Weights of a small GPT-style language model, trained from scratch on English Wikipedia.
Size: 19 layers, width 640, 146M parameters.
Architecture: RMSNorm before each block, rotary positions, no biases in attention or MLP, untied embeddings.
Training: a variant of Muon for these matrices, 1175M tokens.
MLP neurons of a small language model. Each row is named by its layer, matrix (down: output weights) and neuron, and shows model dimensions 80-143. Each number is 128 + 24 x the weight over its row's rms, rounded and kept within 0 to 255. A neuron's up and down rows have the sign that makes its largest values positive.
A block is one neuron, or neurons of one layer that tend to fire together. Before each block is what it responds to, as a language model described it from the Wikipedia text at the highest values.

Contractions and copula complements. Mainly 's or 're clitics after pronouns and wh-words (she's, that's, Who's); also the right after was/is/were, plus some mid-word fragments.
L8.down554 [135 160  98 116 118 136 159 152 163  83 132 113  94 116 105 113 129 148 148 169  80  93 109 143 135 120 146  92 157 139 128 150 131 114 153 145 144 109 178 117 132 147 116 168 121 116 167  98 123 121 135 121 160 169 120 134 105 138 138 120 158 128 154 119]
L8.down935 [152 158 159 110 148 120 114 104 119 170 152 170 150 112 113 105 103 130  88 161 159 117 122 122 118  86 119 155 146 111 173 104 165 119 106 134 111 136 112 158  99 120 110 132 134 106  89 148 119 115 150 144 167 126 137 127 129 103 163 188 123 127 103 140]
L8.down1102 [137 136 139 131 170 115 135 100 137 138 146 123 141  82 130 139  89 125 125 103 125 175 132 126 135 142 136 133 153 122 142 173  97 154 132 149 129 139 151 147 163 117 152 123 125 104 122 102 137 121  91 138  98 117 143 108 110  94 122  98 159 132  73 151]
L8.down1205 [104 130 167 133 112 147 134  97 134 162 121  97 100 148 149 107 123 139 121  93 120 116 150  90  94 125 167 149 106 111 149 151 160 153 127 191 125 143 124 113 121 153 117 135 104 141 100 121  96 132  76  95 122 131 126 122 136 101 123  93 111 125 175 118]
L8.down1251 [144 120 110  91 111 145 104 125 185 153 162 107  90 131 123 175 124  90 108 150  89 130  77 123 111 213  89 145 131 127 143 191 113 139 167 169 135 135 112 137 123 157 139 121 135 110 123 145 160  98 155 189 140 141 107 116 151 101 136 133  93 118  92 120]
L8.down1590 [123 137 149 127 107  76 120 153 132 142 159 145 104 114 165 170 126 187 108 133 124  84 163  88 115 120  96 163 124 116 154 119 123 108 146 125  96 141 164 147 128 134 135 165 120  94 118 115 125 113 123 137  94 116 107 147 176 105 159 203 122 148 109  94]
L8.down2450 [152 116 190 129 141 135 126 162 120 124 106 117 107 147 130 105 126 133 100  90 150 160  85 148 123 157 117 154 165 127 134 147 143 162 140 156 138 122 117 170 129 163 143  89 133 131 113 103 179 149 133 174  82  96 132 114 128 132 135 136 101 142 125 146]
L8.down2458 [166 134 144 106 139 123 152 113 150 127 144  93 167 101 146 129 138  90 124  85 139 145 115 106  93 139 124 129  92  66 146 176 104 143 116  94 137  73 160 155 118 130 101 139 180  97 104 161 155 113  94 171 131 148 111 104 158 132 100 158 109  85 100 168]

Sequence and adjacency words. Words marking order in time or place, usually right after a subject or sentence start, such as later, first, next (door/to), previously, re-.
L13.down2222 [123 122 117 116 127  94 128 120 129 121 147  87 126 118 111 137 150 136 120 162 128 162 163 126 111  93 149 115 119 167 130 151 181 144 135 158 146 133  81 117 113 134 102 134 123 158 135 148 147 137 148 187 101  75 140 137 126 141 138 117 102 143  85 153]
L13.down2506 [158 118 106 147  95 115 113 145 156  67 160 141 141 154 111 122 162 112 179 163 149  94 144 146  87 140 118 101 131 157  79 123 142 188  96 123 137 141 181 105 148 122 164 103 104 150 147 151 136 124  99  97 128 105  81  96  94 125  63 142 159 127 147 171]

Temporal sequence adverbs. Words marking time sequence in narrative or biographical text, such as later, soon, then, subsequently, finally, at first; also scattered name fragments.
L8.down2 [ 96 130 112 159 173 126 142  86 125 121 146  80 135 149 105 128 131  97 168 137 146 110 121 175  99  98 143 103  99 101 151 167 104 160 106 153 123 167 147 103 153 173 135 126  88 145 128 156 158 168 120 112 111 149 141 107 120 124 160 114 137 157 149 146]
L8.down198 [ 99 182 191 148 100 142 111 121 126 127 117 111 115 121 115 143 113 101 150 112 139 164 100 150 130 145  94 138  73 119 108 112 133 155 131 108  96 156 146 144  97 128 146 159 127 122 117 115 107 113 168 147 137 104 116 167 129 107 122 186 155 111  99 119]
L8.down249 [119 165  93 116 113 121 141  74  73 127 145 110 119  60 150 108 149 116 147 164  85 117 158 177 134 114 138  98 125  95 128 109 129 106 129  91 124 124  97 122 112 105 121 128 136 143 110 120 127 143 127 130 128 128 168 150  95 171 109 140 143 138 164  85]
L8.down576 [142 124 156 160 136 139 140 129 144 107 142 161 145 103 112 106 131 113  98  90  79 134 123 153 141 108 115 129 111 162 113 117 129  91 146 122 120 165 129 134 139 179 153 151 108 112 102 130 135 121 130 143 126 143 111  91  96  91 129 111 156 120 152 123]
L8.down602 [109 158 143 164 182 178 134 134 138 149 158 154 113  95 132 102 127 106  82  97  96 172 118 155 143  90 137 137 154 102 163 130 192 101 140 128 120 150 122 160 115  93 105 120 135 169 125 108  93 113  94 141 144 122 114 125 121 133 130 146 140 129 139 136]
L8.down753 [105 112 124 145 133 158 149 120 111 160 124 137 127  97 114  96 145 143 193 140 109 130 123 148 100  99 180 163 132  92  85 146  80 112 108 146  87 162 145 130 165 146 147  99 149 178 139 150 142 126 111  69 180 119 141 121 141 118 115 108 120 143 141 142]
L8.down1397 [135 122 151 111 147 124 150 137 144 119 119 141 154 145  88  72 146 140 154 122 142 154 142 148  85 126 131 102 142 134 119 103 150 104 142 130 151 160 150 190 179 145 132 150 116 148 113 118 108 113 138  91 157 135 104 164 118  95 136 131  78 155 113 177]
L8.down1985 [145 107 113 189 118 112 139 137 142  83 157 115 123 162 115 139 136 138 111 157 146 133 129 185 140 142 143 162 156  76 177 132  96 151 164 141 126 113 127  98 168 132 130 143 143 111 166  97 139 121 146  99 125 136 166 159  65 134 155 159 108 116 147 113]

Movement and direction words. Verbs, verb endings and particles of motion or return, such as back, forward, west, returned, commute, relocating, often in narrative or route descriptions.
L8.down210 [ 83  97 106 133  75 137 121 126 115 136 166  99 138 168 105 159 120  95 147 123 149 162 115  98 136 103 128 123 139 118 102 131 135 109  87 103 115 113 121 116 128 166 141 137  98 120 166 127  89 122 148 134 129 146 122 118  89 156 117 169  92 119 182 110]
L8.down565 [127 134 120 110 105 123 115 160 150 150 145 161 143 120  98  98 110 124 116 118 108 140  68 107 154 101 124  81 148 113 159 142 151 153 118 141 131 101 127 120 138 100 144 122 132 112 126 105  86  78  94 141 136 112 122 159 121 141 133 148 110 178 128 112]
L8.down581 [144 167  79  77 135 111  72 135  90 118 136  96 131 164  94  88 160 109 104 129  95 146 107 142 125 126  99 141 141  95 145  63 110 114 131 123 111 105  95  89 138 145 119 126 121  89 145 170 156 110 134 140  98 151 131 137 121 129 154 147 123 121 138 170]
L8.down834 [130  96 138 139 135 117 106 124 133 122 132 150 114 111  96 113 146 150 127 103 143 147 126  84 119 151 121 127 141 140 124 126 114 106 127  95 154 162 131 162 111 121 131 119 113 162 129 145 165 110 127 174 107 134 117 100 158 116 149 156 146 136 133 145]
L8.down1626 [157 136 142  78  97 143 109 152 101 156 129 117 107  98 144 166 148 172 111 163 124  95 128 106 103 110 126 160 138 111 137 149  72 124 122 158 108 183 136 130 153 121 148 104 122 119 142 146 177 115 127 120 161 133 117 138 111 137 116 131 100 118  81 130]
L8.down2223 [150 132 136 114 113 161 113 156 100 114 142 156 135  75 138 166 153 104  98 139 123 167  98  82 100 160 135  85 191 149 140  93  97 113 142 136 124 112  82 127 128 154 158 157 109 114 133 106  97 131 117 110 114  85 119 161 103  79 107 144 183 146 120 131]
L8.down2251 [115 126 134 112 126 118 174 119 116 117 129 108 117 142  98 134 113 153 140 106 114 149 133 149 152 104 131 132 186 151 158 133 145 136 119 148 108 144 128 145 144 142 132  93 136 148 136 138 159 147 179 123 126  92 195 173 114 149 105 160 144  91 133 119]
L8.down2513 [132 154 167 124 129 149  70 120 112 126 121 126 130 112 120 134  78 134 105 159  78 141 140 149 113 125 130 148 144 196 129 120 111 120 144 133 119 144 124 133 124  90 125 132  87 129 147 111 119  96 143 141  91 111 111 143 135 125 106 113 108  51  85 129]

Intransitive change verbs. Main verbs of change or motion after their subject, often intransitive and often before a preposition, e.g. increased, grew, deteriorated, varied, rises.
L13.down862 [ 93 119 109  86 138 136 108 135  96 158  73 139  95 111  97 146 154 117  81  82 117 134 120 132 127 134 156 119 176 137 148 121 113  83 112 140 160 133 151 121 131 125 118 130 105 125 136 137 130 102 140 154 114 172 139 147  91 169 173 114 144 142 132 110]
L13.down1278 [ 92 114  80 123 125  76 123 118 128 164 162 142 102 133 121 112 200 136 117 123 109  98 125 145 148 131 158 133 111 110 101 120 124  94  97 128 165 121  87 138 122 120  92  74 148 108 125 125 120 103 118 124 105 124 146 120  99 121 139 123 104 152 154 112]

Sequencing and contrast adverbs. Adverbs placed mid-clause after a subject, auxiliary or comma, marking contrast or time order, such as instead, later, then; also scattered name-piece tokens.
L3.down1482 [154 128 117 126 138  92 130 135 142 150 135 123 138 125 109 130 169 124 134 114 104 110 142 135 178 123 153 121 171 137 137 130 126 102 120  89 183 142 134 105 149 139 113 158 107 121 168 103 117 117 100 105 135 145 146 118 181 150 128  78 107  88 109 133]
L3.down1584 [ 90 110 127 154 135 119 137 121 127 137 137 145 122 125 162 155 151 127  92 165 120 148 140 113  94 160  88 129 125  99 136 181 112 136 192 157  98 152  93 152 166 175 113 154 131 163 100  96 100 134  85 128 115 102 120 132 129 140 148 143 113 114 145 182]
L3.down2031 [136 175 128 145 131 132  84 117 135 173 125 116 155 116 137 138 154 105 134 105  83 130 146 164 107  79 109  87 126 102 132 130 111 149 148 145 165 113 143  84 138 108  55 143 137 133 143 102 169  70 119 107 136 175 121 135 119 165 128 109 111 130 104 126]
L3.down2328 [ 87 154 116 115 102  90 117  97 121 120 105 139 105 124 148 128 167 146 142 121 128 115 111 175 146 109 129 151 133 127 100  93 117 120 155 106 106 121 116 116  89 124 114 124 158 151 144 103 104 143 129 103 111 148 121 153 140 118 123 148 133 151 157 119]

Plural noun endings. Final pieces of plural or mass nouns naming a category, often in lists or after such as, of, or including: insects, snails, bears, traditions.
L13.down803 [105 124 118 159 118 103 107  94 108 136 188 145 141  95 173  98  94 135 116 130 129 101 154 170 128 121 113 118 126 126 104 132  95 121 158 127  81 164 133 148 117  80 137 118 134 107 129  81 165 109 120 148 127 195 112 145 117 101 149 139 133 110 148 147]
L13.down1870 [134  80 152 156 101 133 129 118  95 131 151 138 152 118 105 157 130 106 145 128  85 159 110 121 151 146 101 149 132 119  89 175 102 178 151 161 145 121 123 183 133 122 147 176  65  73 148 122 125 120  66 175 118 109 149 194 114 126 137 127 152 160 119 117]

Modal verbs after subjects. Modal and hedging verbs directly after a sentence's subject noun phrase, such as would, will, might, seems. It also fires weakly on middle pieces of foreign names and titles, e.g. Med-ved-nici, Tr-ill-ini.
L3.down26 [140 137 120 112 153 127 166 128 116  78 139 136  85 117 133 128 132 112 169 138 107 128 127 102 139 118 102 104 142  89 155 111 143 139 104 168 150 115 157 160 140 161  65 164 103 127 121 120 115 110  98 155 119 162 131  97 105 151 132 112 121 109 108 184]
L3.down580 [124 105 148 145 183 126 149 112 107 119 106 181 140 137 185 101 142 135 152 124 138 122 127 119 110 170 111 104 127 119 113 123 139 151 107 163 170 167 131 169  98 113  85 138 130  97 181 109 153 134 121 125 116 139 153 134  75 181 145 138 142  94  96 108]
L3.down2057 [103 112 116 138 130 123 168 134 110 126 180 113 139  95 120 129 155 126 156  70 125 152 142 147 146 129 165 127 119 125 120 127 114 152 140 133 162 146 142 160 130 129 157 139 127 104  97 102 145 129 128 127 151 152 127 154 121 145 120  98 118 129  98 128]
L3.down2530 [142 156 116 129 114  83  65 136 123 116 104 193 153 186 137 105 174 136 133 143  95 132 102 160 151 127 131 119 157 116 108 130 136 141 144 145 160 125 168 160 142  92 114 108 135  92 130  91 155 104 136 115 123 134 143 157 109 134 147 111 107 124 118 115]

Mid-word subword fragments. Non-initial pieces inside longer or rare words and names, e.g. for-el-imb, fin-anc-ially, Ind-ones-ia, plus CJK name bytes and "00" after commas in numbers.
L8.down995 [117 160 141 125 108 167 134 115 141 136 142 111 150 116  86 168 174 151 128 119 125 102 161 119 104 144 106 117 163 128 135 143 131 112 125 126 150 124 144 126 161 113 131 133 100 138 125 113 103 144 118 102 126 142 133 142 128 151 164 150 145 105 125 140]
L8.down1214 [164 114 167 143 118 136 127 129 177 152  88 116 103 127 157 106  98 157 110 120 140 109 149 146 143 101 119 154 120 133 128 109 133 147 136 133 125 133 127 121  78 131 135 169 143  79 153 120 101 123  96 106 144 154  66 127 117 127 106 106 102 150  97 116]
L8.down1258 [141 102 126 133 116 131  95 138 163 122 117 134 142 141 128 117 122 158 179 134  92  95 147 160 142 120 111 114 139 146 121  96 135 139 125 141 127 126 102 160 142 127 108 138 143 136 119 114 136 164 122 160 133 127 155 125  81 129 168 127 106 112 119 140]
L8.down1301 [167 132 155 150 152 130  99 125 113 160 138 112 149 124 116 138 134  89 123 122 102 134 152 154 113 135 114 131  97  77 146 128 155 140 136 130 155 101  77 112 128 135 118  93 121 124 163 172 110  92 152 122 138 108 124 120 117 105 132 126 133 121 141 116]
L8.down1970 [146 123 102 142 121 132 107 138  99 103 110 106 121 115 139 156 117 140 110 130 107 119 143  92 132 104 129 120 106 129 117 127 110 111 152  86 129 159 147 115 155 113 145 107 115  77 143 128 140 113  76 142 108 107 125 153 122 143 109 108 120 128 128 134]
L8.down2064 [179 101 125 142 129 120 109 118 130 107 124 142 155 135 145  69 154 145 101 120 161 148 137 123 186 108  97 135 106 123 135 105 106 158 137 135 157  92 122  86 121 125 139 117 110 107  62 198  85 100 152 110 141 130 122 117 118 161 136 179 126  89 116 146]
L8.down2457 [135 137 123 108 134 137 119 119 141 151 163 146 112 116 130  77 130  93 144 107 107 170 140 158 111 200 143  90 113 125 149 165 110 128 122 179 133  99 124 131 124 154 176 120 124  91 156 124  94 131 109 111 142 111  84 130 114 130 171 150 147 117 147  92]
L8.down2520 [152 142 130 123 184 133 133 141 100 141 108 160 124 102 107 143 123 173 136 108 137 194 130 159 113 119 167 139 122 136 168 144  91 157 119 133 109 141 126 153 152 120 157  92 170 101 139  94 145 118 119 143 104 134 147  86 172 124 136 140 173 121 113 154]

Second word-piece fragments. Short second word pieces right after a word's first letter or chunk, mostly names, above all "in" (R-in-ne, Tr-in-idad, Tur-in), plus l-oc-ate, p-ist-ols.
L8.down512 [146 142 123 158 131 129 124 168 107 130 193 127 158 141 154  94 170 101 123 135 158 163 148 142 146 160 120 105 143 132 154 123  84 132  78 156 156 106 152  92  98 149 142 161 121 134 104 164  81 119 100 115 154 152 149 115  70 106 112 122 131 116  98 101]
L8.down623 [118  95 124 136 105 110 180 176 164 125 134 141 104 136  92 138 122  97 144 149 101 144 100 142 125 127  92 128 121 127 101 114 131 168 130 101 137 120 111 156 117 100 133 135 125 143 114 149 165 131 157  76 131 144 113 138  96 132  95 117 132 174 117 157]
L8.down712 [146 121 101 147  87 115 126 145 170  99 134 140 141 128 147 116 118 143 145  72 144 178 144  99 165 116 135 140 153 157 105  90 168 118 105 129 117 121 161 122 113 127 151 156  75 144 119 127 130 142 123 115  95 130 107 124  82 113 161 121 113 148 151 155]
L8.down769 [135 121 111 116  66 125 118 153 144  82  72 145 114 107 120 119 140 126 146  66 152 122 100 103 110 153 103 152 101  96 102 111 111  95 142 134 150 137 141 150 131 129 101 149 121 123 106 119 138 111 133 111 146 197 111 128 172 107 151 120 141 126 119 151]
L8.down884 [139 122 191 148 143 135 109 110 132 120 101  99 132 112 166 151 104 145 125 182 144 127 129 123 155 152 116 101 100 123 141 159  90 102  97 118 120  83 153 195 168 125 148 126 150 160 143 147 109 148 118 156 134 104 146 125 134 136 147 141  69 150 110 160]
L8.down915 [112  95 142 115 131 152 130 109 104 165 131 115 122 116  99 123 127 144 124 119 131 178 136  88 104 119  87 133 111 134 140 137 174 108 148 134 145 125  95 125 136  81 142 122 137 106 146 169 127 147 125 112 101 150 102 120 122  99 156 170 145 110 107  99]
L8.down1289 [138 103  79 101 102  93 161 100 116  76 160 133 110 125 157 145 146 168 120 107 136 147  99 166  83  97 118 137 132 133 147  80  99 160 141 114 127 131 110 174  72 166 168 138  98  86 115 141 118 147 120 124 164 124 160 126 108 125 168 172 168  85 110 133]
L8.down2197 [173 117 137 145 104 104 172 123 124 111 154 160 104 123  90 147 126 110 170 102 149 128 163 149 147 137 162 161 129 126 136 141 135 137 133 103 123 117 106  55 145 108 141 115  83 130 161  97 121 110 151 107  72 110 152 119 167 127 112 136 114  87 133 173]

Token after a person's name. The word or punctuation right after an author's, critic's or scholar's name in citations and attributions, e.g. "(1955).", "ed.,", "of Variety", "wrote", "'s", "in".
L13.down514 [149 120 137 123 134  94 138 120 115 126 107 124 114 108 101 119 146 151 171 174 161 146 136 139 106 140 107 126 133 130 110 131 122 144 147 100 143 158 135 180 138  89 136 157 108 121 146 163 111 158  69 150 103 130 161 111 124 164 123 122 157 128 118 131]
L13.down2320 [155 139 156 122 138 120 154 143 141 116 133 141 117 111 109 128 139 149 170 167 141 139 132 146 100 143 138 128  97 138 109 163 128 196 161  93 138 131 154 130 173 106 158 139 145  99 157 144 136 156 126 120 158  75 147 130  87 139 184 129 128 137  97 148]

Directions and returning/continuing. Compass-direction words such as northwest, west, and north, plus return, back, later, and continued marking movement or continuation; scattered other word pieces.
L3.down825 [117 115 139 129 134 167 144 155 155 104 116  97 115 165  99 117 128  97 145 106  84 147 142 136 138 124 124 133 144  99 154 116 145 126  86 143 120 125 159 154 137 111 134 149  96  86 126 130 135 109 102 132 110  84 112 140 122 180 165 107  99 164 128 141]
L3.down1213 [160 134 153 157 120 153 130 153 142 170 107  86 141 112  66 105 121 115 137 159 105 178 106 112 127 169 117  95 133 102 156 135 128 123 120 143 150 153 121 162 151 111 142 157 101 117 123  84 135 147 107  98 124 157 172 100  91 142 118 154 134 148  88 138]
L3.down1288 [ 97 125 114 118 131 137 157 121 122 105  96 121 144 139 158 105 100 161 134 146 102 143 129 118 115 146  92 148 127  77 155 107 157 143 151 137 129 154  54 130 130 136 134 130 104 104 123 159 151 167 143 120 155 119 140 129 155 121  98 152 103 135  99 104]
L3.down1587 [144 128 124 135 157 122 126 112 108 104 108 103  93 134 173 127 137  69 176 111 114 154 127 138 100 171 119 121 136 101 138 143 110 144 143 101 129 158 100 115 145 124 159 161 164 166 132 149  94 117 135 129 116 133 120 125 144 109 137  96  61 154 110 179]

Letter "s" fragments. Word-piece fragments, mostly a lone "s" beginning a word after an opening parenthesis or quote (s|inger, s|ometimes, s|chemata), or ending a plural (podium|s, Act|s).
L8.down433 [108 116 181 131 105 154 159 139 127 117 102 113 124 125 122 103 136 100 131 139 161 142 155 179  95 146 143 121 187 154 172 123 154  97 145 123  79 133 151  99 136 153 163 144 141  97 165 106 146 134 149 101 124 120 132 116 107 119 136 103 170 160  62 136]
L8.down902 [ 85  98 111 147 152 120 161 137 112 134 124 121 138 110 112 167 123 106 156  93 149 112 115 144 147 144 122  90 144 171 107 126  92 157 135 143 116 108 119 139 140 127 116 128 120 112 105 143 126 123 112 113 132 128 112 149 156  81 155 100 119 132 154 181]
L8.down911 [169 106 117 130 123 132 149 113 116 121 143 156 116 139 154 154 113 125 102 131 121 121 125 115  92 115 167 117 142 146 145 122 122 106  93 110 120 126 163  92 125 143 155 139 142 149 110 150 137 140 128 150  94 136 139 130 144 122 121 119 130 145 156 151]
L8.down948 [177 124 166  81 134 125 136 120 135 147  96 119 150  92 129 146 154 129 101  90 121 116 123 124 132  87 113  87 156 104  96 119 119 145 110 121  87 150  77 146 135 148  86 153 113 118 151 134 132 119 156 117 148  96 115 116 121 130 131 106 103 106 129  91]
L8.down1175 [111 148 116  83 136  91 151 127 141 121 128 107 112 161 109 129 142 146 133 142 155  94 123 143 145 127 124 149 164 157 123 120 157 157 147  89 144 135 133 130 127  98 107 123  98 144 131 143 121 129 104 136 149  91 142 108 126 165  89 135 113 141 140 159]
L8.down1328 [134 186 140  74 142 159 137 128 130 166  82  87 146 127 103 139 133 134 124 157 121 116 137 121  96 152 178  74 165 163 123 126 142 148 135  95  90 109 133 158  96 117 136  86 130 105 127 135 127 115 129 126 136 112 107 121 100 157 117 135 124  92 155 117]
L8.down1994 [118  99 104 102 114 182  80 129 125 111 143 152 114 122 148 140 153 167 129  90 131 107  95 150 168 117  95 127 120  89 102 137  88 118 143 140 136 115 164 132 151 103 164 164 122 156 105 142 161 140 151 154 144 128 106  99 126 112 154 132 159  90 143 152]
L8.down2075 [107 110  85 132 137 190 122 160  81 141 123 153 167 122 126 123 132 125 137  96 124 151  72 124 106 105 115 159 157 150 152 133  89 138 153 106 124 116 110 183 129 137 115 144 116 103 172 144  88 102 117 136 153 141 127 106 150 116 148 154 126 148 188 134]

Mid-word subword pieces. Short word-internal fragments right after a word's first letter or two, especially "in" as in qu-in-ine, F-in-ance, rem-in-iscent, Tr-in-idad.
L3.down1340 [147 104 133 145  98 121 114  97  93 190 132 105 116 128 128 120 102 147 153 114 124 105 116 118 132  96 121 111 163 105 126 122 143 119 124 105 122 146 122 141 150 113 141 116  67 125 129  86  87 154 124 129 174 107 147 131 116 114 110 141 105 159 124 138]
L3.down1731 [171  76 129 114 166  96  79 147 157 104 115 142 133 139  94  97  65 129 127 123 101 117 163 102 141 152 138 158 143 111 125 160 132 123 134  93 156 123  97 130 106 108 118 140 128 116 110 129 169 140 167 138 133  85 140 106 136 121 153 162 130  97  96 142]
L3.down1931 [113 126 131 136  96 106 113  75 111  97  86 129  96 145 135 122 135 145 126 157 124 143 129 142 130 118  95 134  78 153 120 101 114 165  63  90 128 137  95 111  99  97 142 155  94  88 110 121 137 129 149 105 102 152 114 104 152 107 127 161 130 167 120 148]
L3.down2401 [133 108 136 154 135  79 162 138  94 125 151  92 138 120 115 105 156 163 140 133 120 144 135 140 126 176 129 135  97 134 126 154  82 100 122 122 114 155 126 137 153 120 148 107 202 129 126 111 126 171 111 102 146 148 107 173 120 125 136 117 129 122 145 171]

Word start after brackets/quotes. First word-piece of a word opening right after an open parenthesis, quote mark or bracket, e.g. "un" in (unrefurbished), "s" in "significantly", "der" in [derivatives].
L3.down456 [140 148 126 129 135 135 144 117 156 162 119 153 116 100 134 114 157 124  95 152 155 111 144 141 128 104 108 154 135 145 170 131 114 154 139 148  80 156 144 123 136 138  98 166  87 103 149 118 106  85 151 138 143 140 169 149 114  95 145 135 180 122 107 108]
L3.down662 [112 134  76 136 155 109 152 150 151 120 139  98 152 134  98 134 139 146 164 119 105 144  90 128 121 125 139 144 169 127 104 181 150 134 158 112 155 102 111 133 119 157 106 195 164 112 105 110 152  96 154 132 128 107 119 124 103  91 121  99 118 152 110 159]
L3.down1574 [118 102 152 144 102 162 120 143 147  97 128  93 114  94  86  85 113 167  97 140 159 106  97 135 139  81 148 134 160 163 161 113 120 114 147 124 106 159 103 166 115 116 127 115 108 154 130 108 105  90 106 140 109 105  96 128 134 133 140 148 134 101 119 153]
L3.down2224 [ 90 144 138 110 156 148  97  70 120 125 119 138 109  56 103  89 104 123 115 120 162 138 150 119 135 135  97  92 118 127 113 148  74 132  99 112 123 177 116 144 132  96 147  99 128 139  87 115 133 120 171 143 127 125 126  99 108 103 140 131 123 124 110 129]

Sentence-initial "According". Fires hardest on "According" opening a sentence before "to" plus a source ("According to modern historians"), weaker on attribution words like said, accordance, indicate.
L3.down623 [150 111 108 152 114 106 173 174 135 130 133  67 135 104 131 110 143 113 150 102 123 142 149 119 168 115 121 115 172 133 133 136 139 155 118 153 111  78 129 174 125 158 144 170 142 142 101 113 110 126  72 158 109 124 126 123 119  99 147 105 104  85 180 146]
L3.down1320 [141  98 121 155 125 127 127 152 106 107 134 124 122 114 134 141 154 180 125 121 167 125 122 150 129 131 149  86 143  93 115 137 138 167 109  87 166 101 115 107 171 126 142 131 128 151 104  98 161 116 127 168 136 102 127  89 101 136 160 113 119 139 129 133]
L3.down1489 [130  91  90 128 135 116 125 130  83 104 140 139 155 165 111 116 120 161 158 112 100 122 125 139 110 124 134 108 127 118  94 162 110 148 184 125 129  79 135 146 115 103 132  98  80 153 147 145 104 124 137 138 149 103 110 113 147 130 139 124 102 134 117 120]
L3.down1988 [131 141 138 161 178 139  90 120  92 131 143 136 126 107 110 142 100 111 118 123 145  92  98 148 123 138 144 168 117 150 112 165 122 122 154 105 119 125 144 115 144 132 169 129 134 176 141 147 114 149 137 136 101 112 152 135 142 138 132 116 118 110 130 106]

Source attribution points. Tokens right after a named person or source, before their quoted opinion or work, such as called, said, "writes,", and bibliography-entry punctuation after author names or years.
L8.down775 [136 112 154 122 117 111 145 104 146  87 109 119 141 110  67 138 154 144 117 124  92 116 105 117 142 137 145 160 150 135 122 138 119 109 151 103 102 126 113  99 147 150 119 161 120 138 155 160 153 165  66 162 148 128 116  78 128 144 144 122 129 110 143 146]
L8.down804 [117 140 130 137  93 146 117 113 124 113  73 131  98 126 110 108 125 167 129 135 170 138 111 136 125 177 113 138  97 118 185 119 129 136 131 118 122  69 150 141 142 139  98 144  94 125 183 137  96  64 128  91 142  78 130 132 120 109 150 149 128 114 102 115]
L8.down1042 [195 125 125 112  94 116 133 103 121 173 159 113 130 120  85 131 143 141 149 138  93 122 105 162 124 144 122 153 103 137 136 130  98 130 121 128  95 141 154 145 167 118 175 142 143 136 120 161 130  83  93  97 136 122 139  96 174 131 120 134  87 124 120 142]
L8.down1250 [102 117 146 135 117  79 144 145 104 120 135 119  99 121 130 143 112 158 100 152 156 123 127 153 122 138 143  93 123 160 143 122  78 121 128  99 119 105  95 157 125 149 130 104 126  79 132 154 132 113 161  94 119 114 122 136 109 127  95 127  90  99  95  92]
L8.down1321 [131 109 169 134  70  82  99 102 106 116  95 126 161 130 133  76 145 153 131 126 118  99 110 136 123 144 166 105 123 139  99 125 122 157 152 102 112  91 131  98 182 183 106 107 128 143 127 158 134 141 135 128 136 115 149 121 110 128 118 128 123 121 143 110]
L8.down1560 [135  91 146 147 138 115 176 128 117 158 163 144 120 119 144  89 150 144 120 151 117 162 113 112 112 143 156 136 141 117 137  97 154 110 128 111 190 149 146 127 125 115 125 167  97 168  85 129 138  89 116 145 142 143 108 127 120 126 106 155 145 134  84 129]
L8.down1625 [144 161 173 133 120 159 117 163 110 155 108 134  61 111 146  88 124 145 118 103 120 165 121 146  64 124 150 155 136 101 111 144 160 140 150 100 131 143 125  99 122 178  96 149 116 139 142 120 129 140 116 141 170 139 118 121 119 128 108 129 160 103 168 113]
L8.down2082 [124 137 115 119 115 155 112  77 146 131  83 165  82 109 117 128 113 120 154 117 136 102  92 173 149 161 107 188 120 105  75 119 157 151 114  87  79 122 147 122 121 135  94 141 138 126 177 157 148 134 116 139 170 142  98 104 178  95  92 136  85  79 115 174]

Function words inside titles. Short function words and contractions inside titles of songs, films, albums, or competitions, such as 's, Are, Not, ever, of.
L13.down62 [124 149  91 158  85 117 113 128 145 138 134 128 158 135 132 152 141 130 147 149 158 133 109 127 107  99 147 141  55 143 117 125 105 158 150 122 114 119 163 119 145 114 121 152 156 100 136 104 157 106  86 128 135 113 151 107  84 144 112 100  91 146 118 119]
L13.down1734 [145 138 110 145 122 115  96 133  84 120  86 118 117 135  94 147 132 131  97 102  92 145 152 123 137  92  89 131  89 139 116 144 149 158  99  90 131 111  75 127  88 133 118 169 112  68 130 119 177 154  88 149 113 153 112  92  40 107 110 172 121 127 135 143]